{"n_layer": 13, "d_model": 256, "n_head": 2, "d_mlp": 320, "init": "normal", "init_std_o": 0.0277, "lr": 0.00598, "lr_mult_o": 1.64, "warmup_steps": 200, "batch_tokens": 32768, "doc_mask": true, "train_tokens": 287800000, "steps": 8783}
MLP neurons of a small language model. Each row is named by its layer, matrix (gate and up: input weights) and neuron, and shows model dimensions 48-239. Each number is 500 + 25 x the weight over its row's rms, rounded and kept within 0 to 999. Numbers have three digits each. A neuron's up and down rows have the sign that makes its largest values positive.
After each neuron's rows, "fires on" lists the tokens most often at its 100 highest values on Wikipedia text that the model never trained on. A number after a token or word is its count.

L2.gate299:476518467468488506492534469477485467539516467475497503447467546497509477505489507506511514499525487496483507535539479490481499519492479450472513534468557477507517482528477487497521492513506558488497475457542488491457476520477448523485468500492506483510506467521496458510532500465438506538529481469506501529494501516510497452534549522495480520495512522494512490543517492501507480507489522524496488464509490465498540465520501533537504511497513472488477496472485531459499518474521486561513473498526427501491486515518462561449484535491498524527476475494498559487490534484481499505
L2.up299:498523504515487515486557508452496449466527478473454478506520506543503510516515476511495494496449522537471554507505447508506486530483526474523500500483547516463481537525534481515472488510456471548528507515523487527477511456507471513486492493524482500482509472543465530546485512519530506480517507493455507504486504530498527465524478436513511486518499494475479511547489504508486503472529488469508473546476477531560511453491489550483483485490508495515516483485474498492503500474497454482552538523463525494521455473530491558515503487505464537531515502528472458472477523525471528501
fires on: "il" 62, "ed" 13, "ard" 6, " led" 6, "ans" 4

L8.gate303:511460510512506559474495526472486542484496507489466518505558423489476463486504488493520527503538467511466478537518463481490458495490479511497528472500542515504524526524480471526489505480519534518530473491536503521488492543522477510552472502498536457526551501523472506470510482492523440479531526516477468479472498498518496525498501528523488492519467477511489475494536500501543470488475472489512538524510503495510463505487523511521511499518513548536507481499518511478498522560496495516541440521461478477520491497488464501452529506465517508530490541491563517471532453459511477517
L8.up303:504459526485478494526471492465488468504499494527510471486472523494490471476510517524501525503500458486480482523478536500491470535544510459517459500501515514514467503476491460489507516518496528494494468510524451509538475491528499527524540483549510509495465470513483475485480492505495454488471463517503514513553486490499527496488467510507525481517467496494492491514487505477495533472525509505525501502483501504514483480521510451524563519538491510488487552505446511483448494528538486487484516525475513504506573519501547500489528495503482496518474544566480514554518514504500538519
fires on: "w" 25, "ust" 17, " and" 15, "or" 11

L8.gate297:529480479523518462523505491534517423468486501516526465512484467511498530505522497546525501519579511514518452495519542470477489479540512488525498521472535536533497477479475507508506433471501535481505462478489515476498518506469503483482537506524470506517446482486503470486496490478535459546507483508494503510512551494544488509508508503532505483505480492490481484513521475487533484452462468514525499488512504507478490491484493471504546473523492462501515509466513516495488539499481502516486435506504494496523510505535468483493482483495534485582548466466536445547505488461505512511
L8.up297:522476501502481526488516515497493498501527477475453453484503459504501520515481485507498496503532526487519476505575518476508518501463547484438483509544495513458495547498484501470508529512504482492498508486490544457486523489492545531442462555500515491480469531521459465504524516521505491493488507478448456474472507505535494496508493500510501465522473483480478552551464476499464520473527539481511498533486522491491485485540513499513465501475503501495496478538573495512522524474480531477494463468485490512513493500461531516460490483534514472526500498529494487501472527440557526522
fires on: " N" 15, "a" 10, "ina" 9, " Japan" 9, "ia" 7, "ph" 6

L9.gate57:513529498492501524511509506554502494498514517519490474533497491544521503489453491530515479540495521457503483483470448503507485522526486495468520485491498514510453511476525454497487511533500488497505500513482509448463522479506519503504507498522528532459502532509540500494528502491495429503514478481528511528501521493503469512483499501500491422501528480494487493499508501517534527475513481527488482506548503516509494496488547498488490517465525525503508518463502494512536557519479489475487504540507447444549507520461542511527470457514465502428466467507494507515461457488508498511
L9.up57:527511484511513485501463468503461516469490483473507520501531482508509518489503491487445474543543478508488482465496507467532458484479483509491495497539488542485492501510514549477511517487458529466553507493474471468497494469493510482508494500478508535538497522485576501512537521518502524489512518545528482518502456487500488514478479490488535476503506502484499535505477491566500515498461479478474502518490488528472563495552483517496502455483524489484501492533496541515493499505496522552491510472540463503507494503490540509494469506425491498468487483495508519506501418479490469474
fires on: " the" 16, " same" 13, "im" 12, "od" 10, "9" 6, "i" 5

L7.gate112:511510470489491501508506491525505469463527458483485474530435478496499510509517498525501530503475473513504486509502476487503503490477507550499504531469524472478545556471494467528500510477496530501491479476519510496499483502512525543502472490514535501503509557453467517513474480518500477507470526483460517506539565513488482514454531530484455535517465496483463505490481496504527471475457523472509493504526514494493493471499476456517525498510505524536507533479480524497509492536500483500505482563502521518474471497510540512528489494487523505492470482488503509490491497454496457537
L7.up112:524491487474510519522464502496540479498445522496491493495461492526467496505501529530496539557481456517458489493486512523448493524466500510487492497490468472520525453498478502477505498508478456475500437484528499468449474505512508525521518508485491525501535544496502470507512469525494520531494492470499511489493523471465485497535536501553505502537471549467488515492528504518552484492504485503540492544454487457527546508482491530530525445499495536467497541466501513513467526506468504453492461488473496492490488496491502500532502534549498496478513489515495474534473476484519493536
fires on: "," 21, "h" 16, "d" 16, "oss" 11, "es" 5, " en" 4

L7.gate20:498522455501466511472475505488497524491512504489474508507508434486482477522512511523506527444483526489495461498558486534494513519523484470465507450519543496491505459502532473507524470453539545528444519502474489505518491461506484491472528460497475508525551536518553452527471467499484524544483519489448466525490557532486461494477484527506497531505512508510515502519509537479533544489528527474508484524524503480508489520514509479489538469523472513508466521470485501467507496463503480490493478536489542510509477498537515460514527485509439470461477536457487501475506515462564510537
L7.up20:468504480549461537524524535477489546463540497499499503482485487490459466466500454459551516488471481490497492485486501554457476554496500522536520545501543514498535522499521503519519509485502545484494506480552452477474488547525499505466507530478483521472508492523477518502515504482477478503479503463463512439505480512499498494486544528493501508495500498492517463527531481492500461503513507493520469537512524512527519490529494482511491479510511528455475504499485494493542505485475475516526524506483506508512469464535511476499491501572492493483509527518497481555519488518475473528
fires on: "," 18, "os" 11, "d" 8, "ock" 7, "k" 6, "let" 5

L2.gate305:492489491523486508508513486488490508493530499455514519454520524528521490523514503537514522466459458482470477562511503481517508521520549487491504562481536503506501498479475540514536503482459481515482476525510498517477520494493465493491535511514489510484501507550541545506498508484483496513502562476480513479514469507544533479502507501476448491540514538504457488477500473494461519461503475484530515555488496513492502505446526510489482491508527456515509538520498492544498511521508466429469527473435499533508482503489529485474476462482460467501476535497504483454455507502519519494
L2.up305:491473515475508477529537527493506521473535504519454508520473534471510517508499465481489495491423503485514505488467537485502500499514513487480510524443530501489507472488531491511546478497513498494488487473478533511495467498474471489505530508449466492526520514525565532508503503477486476489537525509465548527487505531510515461469520513478450509543550545507512483509489483495495509507505557472492526527507467537491490503480552533494501494527519480515510516499485495534559506486515480513497533516501527461487463486473471506487451486490528531480498484480535493506523498538468462512
fires on: "l" 13, "il" 13, "augh" 10, "ight" 10, "ood" 8, "od" 8

L6.gate11:482481529526498461498456501520530537527516573484506518456484503477463498490494500538489495487506510511525541501492459520497530503483509520479496504532544517496524515503487513544524533505449524507451489492491504528528466512470480507466502521491483523490505501517496501458521493495490524497531443528476529468482517504524503488520478491499499526514505504476487487522441502468506507509498498507536503501539481479508549480484537483472511482520489458456469516509496505537470488463495507491489512506534471496435521474467561496537442516494572497528528477482495528489478502518499499454
L6.up11:490509556479516474506491469472515441522468497510522514494478509536519546495507546492521497535494492533464503525500483471500526517542501510529517531476524475466460551525521540511495535519479461472523518506511494465448468449514511520511516484499505508486483503505426532497498508539515528499461509457494507526467510460524462496481502460514527478503509489501496510501503486530480515494516488452505460509462496504479541500475515514522509480512515492498503470518545501467510511532505537508501519453521494456496505506529551503462519522492429477519519471492463499433480484533509459522
fires on: "in" 34, "e" 27, "V" 5, "enc" 4

L8.gate45:493489503518520487469483466465472506468526547517518488476489519547498511518511490504513485452525517503475484520480517502477451476503542457512495493554464509508513456466511526479488495455474534520492467482502528470457536489465572499505543524485486565539532474524543543475524528487500504544501507515524523476515474487496477524498467484512531498532469522482509463504528499457546489520503515506501497518496507492494508561511531523525484493483512486455483549496497474519525459486480473468470532494483510515483478481486495473515542523518504484505510523495452524486500477519519509496
L8.up45:532479549486490503560543487518565561525499499491517503503523485526493477526506478483525519472519548471514532500477539470489548487459513466470463452503493440479463525526512524455515470499494490533535507525467554481481513482466503519545492452517527500504492519486500488512486487510481540518509488512510523489507501541530496562537476488493512513517504449496482473510519462531471470516516510480487490497440494525500520484492531478486468521512491513451513526549433525512506481518503478469564523513448501489513490519492485505506469485503531481488518483473505495503516497515465503471
fires on: "," 34, ";" 18, " |" 11, ")" 8, ");" 8

L2.gate248:520496534495532462456503449500511498524465508476527475510456536508509503480522509523482517494512523474480465469461477500478459504515510512551520507492525528482499495505444482514494497482503500497483505491559523486476493482482527526502490531529431497481529507521498483499527457478485494544479541493499496478524488486486516463511539537471481511492500509552507502532462550482492507475494476520493467478508534501472473501533531523519498510539529480513483490478445471470472481505483533543499546477501513532538527563526507526509527510482463493478490510511518436509452526490528465485
L2.up248:502476522518520502457492511481496502490474488501482495476495493497458527539505508540507469537533465551559505525504481498520534527497475466499483536452466500516450538477542513498495493502519478489510480504484520536485466510514550469457455482554491520487542484489542473519515481502502477542527478488502485476453506465512507496501489493469514481526515549492504492527515529496464510510476494528500489446489504434461507496557482488515488498490534484512461558511481498486498501435477501507516476478522469508488516500505495499504508485504539503476543480495505558521498519530512531519
fires on: "o" 18, "ing" 17, "le" 13, "ra" 11, ":" 5

L8.gate36:514524519480467468504476488484501479483461491520461480471485525462499525522477534467517528496514513480507479503502493510485508506517526532466455524525508504495531469501512540491476518467473487518562539496475496491506493525536503565473531527496511470508531514486504525491492488483481481449496540512483553504539473480526468519492506488515479527523456492505486496514510513555474550484515425489486507554494508465514516529494528529545518497496498544528494494498464558473502487456514521507541505490478487517511459471503503478472499492443508523511526470481501502511484459483481512499
L8.up36:488492483527484519478508445536467504525516500472490472527504475508502491509531475485473487494514480475523480508479523501519478514506513518477483537510504493477477454526447476505519494516484496461495475495488504502450479475456450497513569480466530483499498505506510469505515547491509513529517520447486500490539517560493511490507562436452501535557487487511509498498483523536453475494529500492497480560505486502474468518484492538540462540501471510472509497490510487504503478469478473516501539486522479477520488505467474555510529527494498503521517537509478532506529463503507500474
fires on: "2" 22, " (" 13, "4" 10, ":" 7, "z" 7, "ud" 7

L7.gate229:517497474473473440466512505491508493504515517466485461541483459472536464549525489521501518496478534509554472504499493492475479498491510495499522463491501489507523482499528496504478503479515562491465497492521490525507532503507533503491504464474448548546486527493523523502474531500475508511524551515588467497484474511476525515492528499468528494493495469495562517503499474507477513504515512501468560499499495533532522483492512512499448493526552516486504470500495516490538498520471465525488520488488483512521465466499483504477504493514507512501478509484507519497469519453514522488
L7.up229:519500498500550537521481507477470488447509451475538492490521547490431497521465461567507518520491506453525522507513513463492496443549483512516513519525502526495500506468509506508508513513498499521563491473476487489549501503483508465532505481448508514469504499553497496481472508448482487502487475500515495513476503472457466490526499495474510493510506465452520474475500519475504490513477536555524538430503492543549501523503489466536535503504513461507479574502494485532485512480533513533500495483498470477502517469483464492513472480526488463508524507538520466476490498508489526531
fires on: "ure" 18, "ot" 12, "ock" 11, "oy" 5, "ust" 5

L8.gate279:482483456465532519451564551527438506494501475506498502495526479501478461428503503480484508467519493458482493517531509497494500539467473520524505510487475491474541481504535495488540495473510498509524482499499511554509468535490469452511476505505504482532510469544533480528504482461492476493502540490490491500526511508504494539530526502529500496479468507504530481482541465478503501503490521521498511492520470506506514566485492495537529507482565512550477522532471498504512468454513507501508487496480507495513506500514488560509516505523500522486500479443532513502525502501481504480
L8.up279:540492443482463500499498521511522474474543473532526515494457492427503500515486525461498483508516518518474506447522521493499512516498494550507462476471536516508577456515496490537535489539527481488513456491534484499502487489542476508499479501485512492507438518497490496510472519486514501452477487514489502497556487495518491477515549503498497493471501500444472492510520487492498488496482485464481481504503474478481503525507501483536469521492494489458505573522517509522540513504519488501517479514516520453484491518519547505476505502474553497476490496511473478461483514523532511503
fires on: "b" 23, "oin" 12, "om" 7, "ed" 6, " her" 6, " his" 5

L7.gate236:473486462522485490538496472503531486461478498531516503485503481487557443522518525534509508526493514507479499496458518451491485487506516512529511552522515497511520505493524503495507509457490527545531483512511532574495528477462572464515496512504523464508449501510467529505489500457482515513466485512529511541472511511468538479479508496508517504490518485469478502514486481528478504485466506489507506473470464453522521453488514463510500467530515556510505539471500460521478539501499522492489461506516537474497471466512495526487498501464551449525515496501514504515492479482459474505
L7.up236:531551527503458507502518449494506470478478461503497499486523503514516463488519469475559475493517502444531533517480513514526506475503526486526504461491492454494519463507495511538522489501531480455517472483456531493479520499534522512452472515521496499452464459529501523479501521506499514493494509499490504517528508501486466512502512520489495497546499482468551489558525463517467492480524531500540497453457466496522525478510495489501514470557533456517576505485489509515490471508515501472497491458477495504538533472478475513477503480517476499523507455482456516526489492522554523509
fires on: "ia" 22, "ines" 7, "a" 6, "ary" 5, "ico" 5, "way" 5

L9.gate281:482490491505512496448465495541513497561445447513497498503498509499472488512486525506514510497474515464518492487463516497508490510484496511505443505457512556517540541491524541505489460531465494497520520466507474535470510525500530518490492550482505515485504540502476516503520508511504510500478501541473487446502489472543475464508543495550501526481516471514559475533509524507483526491485482477495506530457492498463531531454477503534516442501495508549483483502508528520469487496508463509514491473504461437499514493491472464493518470508526482496499545455485511508506495477528447540
L9.up281:540461509534506524469518465485468522513532479552532493528463523524494481494495476496499436511538501496514477473567485524449490488496498457480490539458532470509500518523538498509544476469498535522565484490507471508514496500485492523509449457461491498489491482545515547489504511477517493489496511540489529572511471462497519499504523530475493522485493504490461518508506509487503506508450495487476460530531484477517497495487536485512481486501481454482540496536505517484487514496500493504499484518514494519502481488442512484490550548504472491521516505490517466508454475500513533510
fires on: "at" 18, " at" 12, "ed" 9, "al" 8, " was" 8, "ame" 5

L9.gate217:502490477500495481527537460473510529543493522470446516493504538548505507474461524513471505538477460511512446539482515516560467492499527487485486504482491468513536487541498492536450481509474519507546448477478569479486480435516497472516493527475474481511504478526514477454529498525479505504476495549485528536496477494517457477506496506504494515551484473446504469495519500501477512505512496506504544484497500488533488556506487469508514523474513521518487520475458509490516501489486509461462508526487497502493513528481505502462497493521520490527478477467537458537517556492465499479
L9.up217:486474491506500488521495546547495470480445472517489491510514456495507549484484500496480477480480479468499524524566500482484516446495499503513547460484481503461513487526510536479571489478538511492500506469522477482523481486476514476518537520523530473486474545483517495513535519525518473491528540499503460525580501502476469503478461476470517508489479454491498517487486497471493494500514444500485552470453499485480496478534510514506495489534471481490490483525539514436505494485486498518510520526504512497511479534447504481528484502539503547555502481501511506484524475485522491503
fires on: "," 37, "-" 16, "ation" 4, "k" 4

L9.gate251:491527509471511515514523482496472469454527504483502518526467569491527461498481501532528528504520537509483463487490490504498480490524485516461504493454503526486514463490536476517491486551512493505520503462504473490539531505503480506485537498527509562470514444494514515493528480478526513513494536476522491496530491521488471498538469530496498504498531530518507484494460484493498519486457469545526528504533516554488491491467503491529503499470527527512501462508504544453535509512479501545468504499537470452549508521488532475489519534461497499448460500499504528482504466493464489485
L9.up251:466511476506508510466543492520491477536518505504465469536520465528443486505470510525529523515538489562463475472496504472511492521514489518453504484492513509479495481517465522492484490538477481498523522515486466506495504569518476503497458513522502526493468524514505524504501510506509480505510478530504471446480510502567496488514513471469512478495511485456491524508443527501446472488542543504471509519488443474491539527487448464493446513517543534522496530477483535504508481500482509500503499489497527483492482535459485512501544537509476533464486506481534505511514488532474510535
fires on: "im" 31, "i" 14, "way" 7, "th" 6, "ican" 5

L7.gate189:492505507529480467496499432519522516495473482516461499515524510524507472551522552528479476514498513497517489478533521534510497535487481485456510496518561523498478504511509505505527455514493466475517492492445463477505502465486469509520485507497467511517486502520431427483488464479504476494453477468512496490504500508478477530508500500532459516477483521487484516513445495512538471507493487525528500550470504527507520480560504555502523501560451498486508554489501468538421476518483506506508545508511516525503521524487477520522487499516467494520483519512535488481541509483542498500
L7.up189:493519482514482521529483470492513494487513486489498491480515508472505506492503477472492464485479520489544511485491547433518530505506521507541526491503487552506472449490520500469506491483508481475458466466489518476498488528491519526493489492551473519511489539466545506532469492510525519530420463513496513534461461519452523496441503497471526480488438548475456501479522475485514528515501522505520456506502494515509479497537492500532522494519527538547447521467461498519495460472464489530479508489502495472547514515533488514505465501528492511472516471454493507502502474468522516497
fires on: " " 32, "ig" 13, "ach" 10, "ent" 6

L2.gate166:508467499476461518518543518516525473492477483483443479463498530471482506472517562536526480498501503499453505491492491503487520480501512504508508470490526463478504524456535517515476525504497489511531529537541498526483473507505494474520491484463519530496507493510469472551497464490523514489502531483472493520502494539517491460470494506488532492507507474495506489503521494513514508472507521517516468477525524490477495456503481531475523489528533500480470489469517507485501484516491467481487551508451504508507475515465542470504525483484523504558488508509496523507473585498511498484
L2.up166:471411494510475513501543537505515500485471479503510516471476514465511505515465525474481467520502498531513498527486500450517483480493488542482483481520515489473452509472513523536486518494484497498505473511547515549514522485506499508498544478468533503532532518508492492507498459447493478539496466496488501534473514513544503486472465480517507515519519493536477491503484508533529464556479517507445516520521517465457493458514511497470518476539516531476507500499465535528516524490503481475469480522472448516495502507487479538526452472500535504514522510482508509482507494516492469502
fires on: "l" 29, "r" 8, "il" 8, "or" 7

L6.gate31:499485472522527510475507481476524481519542550484463482486472495498472524534511503520478505534464468557494475535503519493489518502510476490505536495544564476513476465531534514501483473522506486463480458485551492511536521538529533471514520547510492507531499501536510501479471491530466465484501533499480525489493508464481504537507561536484530480560474432461536535509444512552472497560469474473517487504494493511480514490513495511529521511504442492504520515481532502459514501501496526517509483492507518490508494498506473521473525540519491478471490474479506491521503484532478458485
L6.up31:518457439496521509509510486508521507499511457487505544489513501469514537463510502520513502504498459490502530507489451487552514474521489498495523495512559454531486508490522526536483464493503505481489525498529487500521474492518466487473522484510515504475494495499517521503492509502459548505541487526448506458536458480506500493532494497486485549514476511480513529577491489483519501532584447519507461545496508512535508507497467495513464507493525521486532473500488492501514536466528511492485530450518482499442477472511538494470465518528475497500512511475468491492499448516475505479
fires on: "b" 33, "0" 26, "ber" 10, "-b" 9, "m" 4, "B" 4

L6.gate319:500509515499495518478482441506506454456518506516495501512508562477476508468458512529528488504513483473507482525446507514491484505530482480478542479531479479479506526496520509483514498433494509487481529437485507453494514559477468509547535496500503501535506511531476489515504518469524469514512511463537516479512472488492500486486486531488540495461507484494461485510507493527478508470472488501513491525503543535502430482447520486528472470513543510515509545518508503511521481489500507496509529469550538448559506519475517507484471518451469479506519503507495504523532489457552533516
L6.up319:521505480467470527515543517494419469512502520534509474520510486499488520474494519524535504516495513463459494528478519506503513518514482495496514497508495482490532484464516555506521490470471535530514480517509462510505513509451473466519511502465449484468524450505482517451496487490475438504442510451475511467529479501479453506478482478514499479500495492504509523497498482550495472520488546520511504522469515460494484555491519487500478525524514480472483528502507520515482483487510508489490490504486465500565517535568493504545538501520468522480533534493511503520458520504539494509
fires on: " sub" 25, "ub" 11, "–" 11, "ap" 11, "0" 8

L6.gate125:480543478508487463518518482506473524468480497535494516482470473450496484498461532555471502536563485526531488464486503500491537481483544499537533497507486539519517498481507465517529483509488504458529528525509500473502485465521545511497497493514485477449541464509466484537473461487459501477492531492487503521505527512490499484540521490482518506479503489469522482461524489534495505485463477470478499492544468464513521497517483516440482511523461516527470501504495495548522518537505468498507500488532538503509496476471463571536476535491497540496526534511522506472508508521497456512
L6.up125:490455530531526498510482508522531538485472467496500497489482495539490541513477531500512540465468502496502506428498497501536494479483462499477504433524451498554488475531547530493468515496490489485530529481532498487466528526503557477527522470493477489504432464522505474462477541499483504472513519479501491491490502460495528510511512496483551469451493505458497516489470502474486508498496462513445491538485489498510489505494542469537492522507444526491469518506518515531506480495504519460526486465515514508527493479499500485481519523527532493469547492543506450502444481543501517482
fires on: "a" 23, "o" 9, "ver" 8, "on" 8, "e" 8, "ia" 7

L9.gate72:461505452471514512500471474540551496506485506498472495450489453525456517484498520482510473478473516463527458502526476521494478509547494500451506508514534528513504521495499510485519500510512518482541488461504511483491504538519504443485473519478513509518531492420504510455525486501497532489493511512502477501486535496482520452536487497469505479496496503481536425478502470519489515536488525472507520550492497468445516525501538512491514481560509506493531504488494549511523496512538516492524471532468483494500501537500449472532492524504481481521548508492488510506493506524457481487
L9.up72:485539457461515510520489480500477477524526463458513487497455517449494507545477509500540504512491473515475495475504536486491477523433552510531471491514506484545507503490531495549509480500490511528464515516515494519473460439475525493514521506522493505460491474476504517520464453511507489532521482506468519514505499484513454501515494485479524512451484468511503509528443489493529536512482495528516507513489500464506475518478493487520477548490506526483463471533506523452493503526558518500456490462470501498517525472455492500494525504514474509513544463477527502473494487555465429500
fires on: " Team" 18, "g" 10, "b" 9, "ber" 8, "port" 5, "ix" 4

L9.gate236:512543460508493470501541488475520507513486481523488501544460471485496474534524463503486506517513492469494497488458515502495481496543487509493552507496507515498493512539483460522505519515503506524505488518525502462527514533467535514462502513534483555480485501492534523483515470530501412468487543483499494500503561467481509540460494489485487495516530443447453522470547521468473509516513530506486472475497528510487476518536471490450499510470510524504513523487492536502540524532478509501501444475491517466501495462526490484559490537477477524487530510446509477486496505448439507536
L9.up236:499572529496504488503522552513495478519461494475481502514498502524475492464508478528481531522505476495498471543478485473526437474481525509493490484453537500517475485540488487473522458534472476489465493560512484466459507509510506520503528554531528516512497516463515576486497483519514470469518531483513487501470490485480507522486484519523518475514547478460519516449518497494455494496475526519503480523471522474499477499492489453489494447466501516505535460522513474467524530504481531478481461481470511515455480473474498478509473513500487478489463546487521480517486468500492476546
fires on: " rec" 32, " acc" 15, "ec" 13, " dis" 12, " dec" 9, "qu" 6

L9.gate147:482522491479539482535521510507518566517513480513495527501484515545484507493493494529518477497559459513487546436490454508499501505531500499532496483515470506515502495466481468488470534456506481517550541467499516487527514516474483471474495484516505554533468477492443500503449510473497503479502512492481505524504480461431478487521521526536513508460503512471536480484485491483508453489537509542514493458486484547436500502506489513546512476511519521506533493532482514447484488520504468512475530453516522511512492486503493480524487489489523478530511490530478526504516458502495488481
L9.up147:481493471459474524467503502499500484514508465477483525503513492529489470505519483513505485499521522531481524508510495548493570520538493496497526549496544463533489487497509501482477535463511538516460463491497507489531472465502477485525443497502534540495478510494468509468441515504530504501522488486526479520487527496508478527505479512486479491531496479484515468488476493549478465492504485490498513468490499480460520478475514496493500530477442518509441534518516526460554571495478536470478530540521454494529485478468485463494518453484548505507498545451498465489425483526497541518
fires on: "le" 23, " t" 13, "os" 11, "he" 7, "as" 6, "ivers" 5

L2.gate73:503499529530472475497519468482482474485526494520475513485514512507486552519490508521532526467504546490542496566515523498540486500500526452522504515482499481486483526518470527470511493494467533515537469513542505497456526502496481506478516524504482491523577486542496491504504534484527476519512543475508532501468496509518521474518512503507515480510518522517435519537517518521505487462513494500527489495484504503498491506481530499493487476527467425488525475480545527495529497494492461534467489517476502538561516513509520493488512504492507501519534464520479538494502522468490486546
L2.up73:506479450504516470519486513473483490512500484536474509499481514506497515518492506515506505523473510561551479518484481480585465530501474471497511539492499485505510525450524489459503475464527524499485567555523545499522515516520466477504481509502511494480542457531485506485493467485522445487520525497495499527482520498520514460517502514498480510521466470497513518487440526498483496532513498484493487515465511530485477488572526524497542509499481488467485520467486490470510488474502490496531499504507475471493512464495477506527524481546523490508485488512504510411477481497492535541
fires on: "le" 25, "ap" 17, "ative" 14, "il" 12, "let" 7, "N" 4

L6.gate195:491503499486521505490492484510539486533546495501469485525489472499454464499487523547532455561500502463475510500534519517522481422504490510452472486493512511495493496477432473499538497480463457511496467481517518522520516522543485536493508504480499482546532476486495478471467507502523531516522461506508514487477541528510506501491446476524513501522507466502467565475511510492545515491528486481510497524475507484539473526522473524505509516515526503524491492520493487504485521541516469470508494542517479539490524552516482493493533509508528474519488483492449482493466462488501539487
L6.up195:512496515482511518472442471534498483512520493537492525440540505487468491485474505476502469548494490515456448492484491488509492509510502508538491522475516491490536493516495503507529511496512453500535526499491507535460493483498466436466522521518497508490465506512520489497488476494456509462505508513509480491525479475546482509552511448530466526525496526469512510495451507487545502499538466498485507469510514502515509459491464563520493481515520518466470476549492519547476520485488528523487458505523459475493516496483498462414501511553510520482422492486500508493525498527486459473
fires on: "ed" 24, "id" 14, "iv" 14, "ound" 5, "H" 5, "P" 4

L8.gate57:495453454471479527509546453509477483463533508547510473511492493490481502491496478503509548490512476541475487508511503499457554544542496523503497532533513505525497516532538537446515476456455500485500472486471474474503510497492492505521512477483506462507529496473509469510499530492499487519531461494525525475462500502516485512471439532460512497516515497440471499520529467520485498559499526509497497521506508485522494475522506470502489536471501510538500500526472450502503562517491542519484484493488492510485501469482508507528570509489504483465505527485515553496480507476502534475
L8.up57:523532508536478498520504507482511505526496436482502477498499476506487524499497507509502567521496500492521538516513486485529524498490468478472480502546552510540475526520452487481441517486477477513518513487537497505446496545486534530521492543480491454508501498514505549496511521502501501473494541485476533509497482502531510450518446496499500514522505501470506502459542510484463474501486540532528476479502469517475509455514525488488453515471480475484499484500473518476578501505521481490499472468529499458516503487465486466498565544472481502497501476517494456509492460444475486511
fires on: " sp" 22, "os" 15, " rec" 11, "ec" 5, "ig" 5

L9.gate8:533490497510503487520439513498479466480486494501500524494522511469497474491502477447491490525530517511500481557476494540503529498508497483528527466469482535530488546396464559546497546491488496476524459502496514480517543467522522467484447477481518479488491510497469481516508463521536487492514521511502497502505503511453468510550535492484479470509498499471518474487508445517523489478498540468524471487514473475500508499507479497529510497525497498500517485506516519509485540484511469474503507475496516465512456487489505498503517515532534432550514468505491525484472499458473554473
L9.up8:494476473530516500499507531484537489537497459462481512479509503477511518484488501526450511515514482498479498461541488522528495505497449471485461461516521519482526544497538528481464510488529492477494500535462534465529504457527528492526529561480453485517520487538554520520502501510506490491511467514517475521441467519519444479520509543526490496468480513498462476460499471468507476518502536438489461521491478526488474469482524474511519476521474506500473470511503524552548491484559500497491480525468472529511522464503476506525504483443472473498481530516518488491491513471505495486
fires on: "ro" 19, " cre" 16, "ific" 10, "u" 7, "or" 6, "l" 5

L6.gate80:545543506512493500488520492467486532506480468535513484491475504503500504491482502466537536503481528513574517473504486460466433513484458528468508505477513493472524458505486499500473484534478533508485472507514500530520453507468520484522525497529486530488525528541526526454474498491507505529505486470457486457514505470516492477507464551481533492509502496519506471520498491506489472514532452479441492486509503524489496478463486483518504498484492502506514476500481506501527493490521548522507514481539519496533493520491530551493482478447463493482497545508468530451501485511508492498
L6.up80:514544525521516509488479490483498500489532457491500509474478483492495513500519472512518517466452533511511493499486481547539509515460533495521511545515505476513500517549487487497460481512529508503523486510540449503491516507444477463525501498478522500458533481464548499536486461522497476512511451498522534437529450513490477493464481500481513478508504532472487480486500477536491462488433529530525506464515474526485488439487498482480468499511527504520541563446451481471489513491464516533450524510478491487523494497529481490504509508496526534506480522492533501509526493495499450497
fires on: "e" 49, "ost" 7, "te" 5, "|---|---|---|---" 4, "b" 4

L2.gate41:535480505519494489500536463497521496512492479550479481504475482485529497512541514493521500501497575487474506509494531531504492503476520470524501484491507528521530482455525478528472526518412455503541529533519459524525492501494515498455491484506494534486503510538503473512513512477494456506500451506483468541505483468501502445484488470524492486519525455501495470536514442493486481545539549508484484482496474471486517498505498467491531465525501511561502484481490526502525509522478479446517522504479507441482477500511491489529495501465518458506504467488534534528468521495515500519
L2.up41:466541436484521474526521459484520539499498522478497516478483516483506472508498486480449513473534501547537489486535465489485513482517524520475469516459497484518559497510473513530544478497534534473507464508507524485533500513525448510513509476471490504498476499502524473503501482520505521509511522506506480481473535529516503489506546505480470441516459505525465480532515535496481520482523506486495459461482510477525519512507497505517480487488504480482498520538555461458541518460511557507459531496524497526494545487506533487461465458526446463475498510511524486486529515510498510461
fires on: "ou" 15, "ide" 12, "hed" 11, "any" 11, "y" 10, "ts" 8

L5.gate283:509495517544482531506498488473528475503471496502504520495517511519557481471483529507512498478529509484501504449482524532517457453487531491478485529508504471514466466523529501519505495501515503526526480507534489506462502460482484497487512515483508515481513479534484491514553535499464496514514488506486483502516487506510448461451506476505529492450480471450521526467469484491495531460493491507473508551489533502482548464480512507483487508496474482482492504515492517517473511534479515491511554491485542522501484490495503516522463533513521506500550462543439465512458515544513481535
L5.up283:487519486437496486536528458512527475499513487517476511458501483494517512492496515505518505484499482512527461418487486487533453463459517539537488533506505457487527505496495479511518472510516507477504538505524480491510479536516529464512462536556495491509442477507490500477488521494497470513473464483472463489534498475478510497486480451470508496549510483510492484475503523503486497489487483515464506493521496502535547503517477476486524515534468486514513496502470452501478457513505498477530511545517557524546465472474500492478519510508533495496530498524496491544484504513530500558
fires on: "a" 14, "ia" 13, "ines" 11, "an" 7, "ain" 6, "and" 6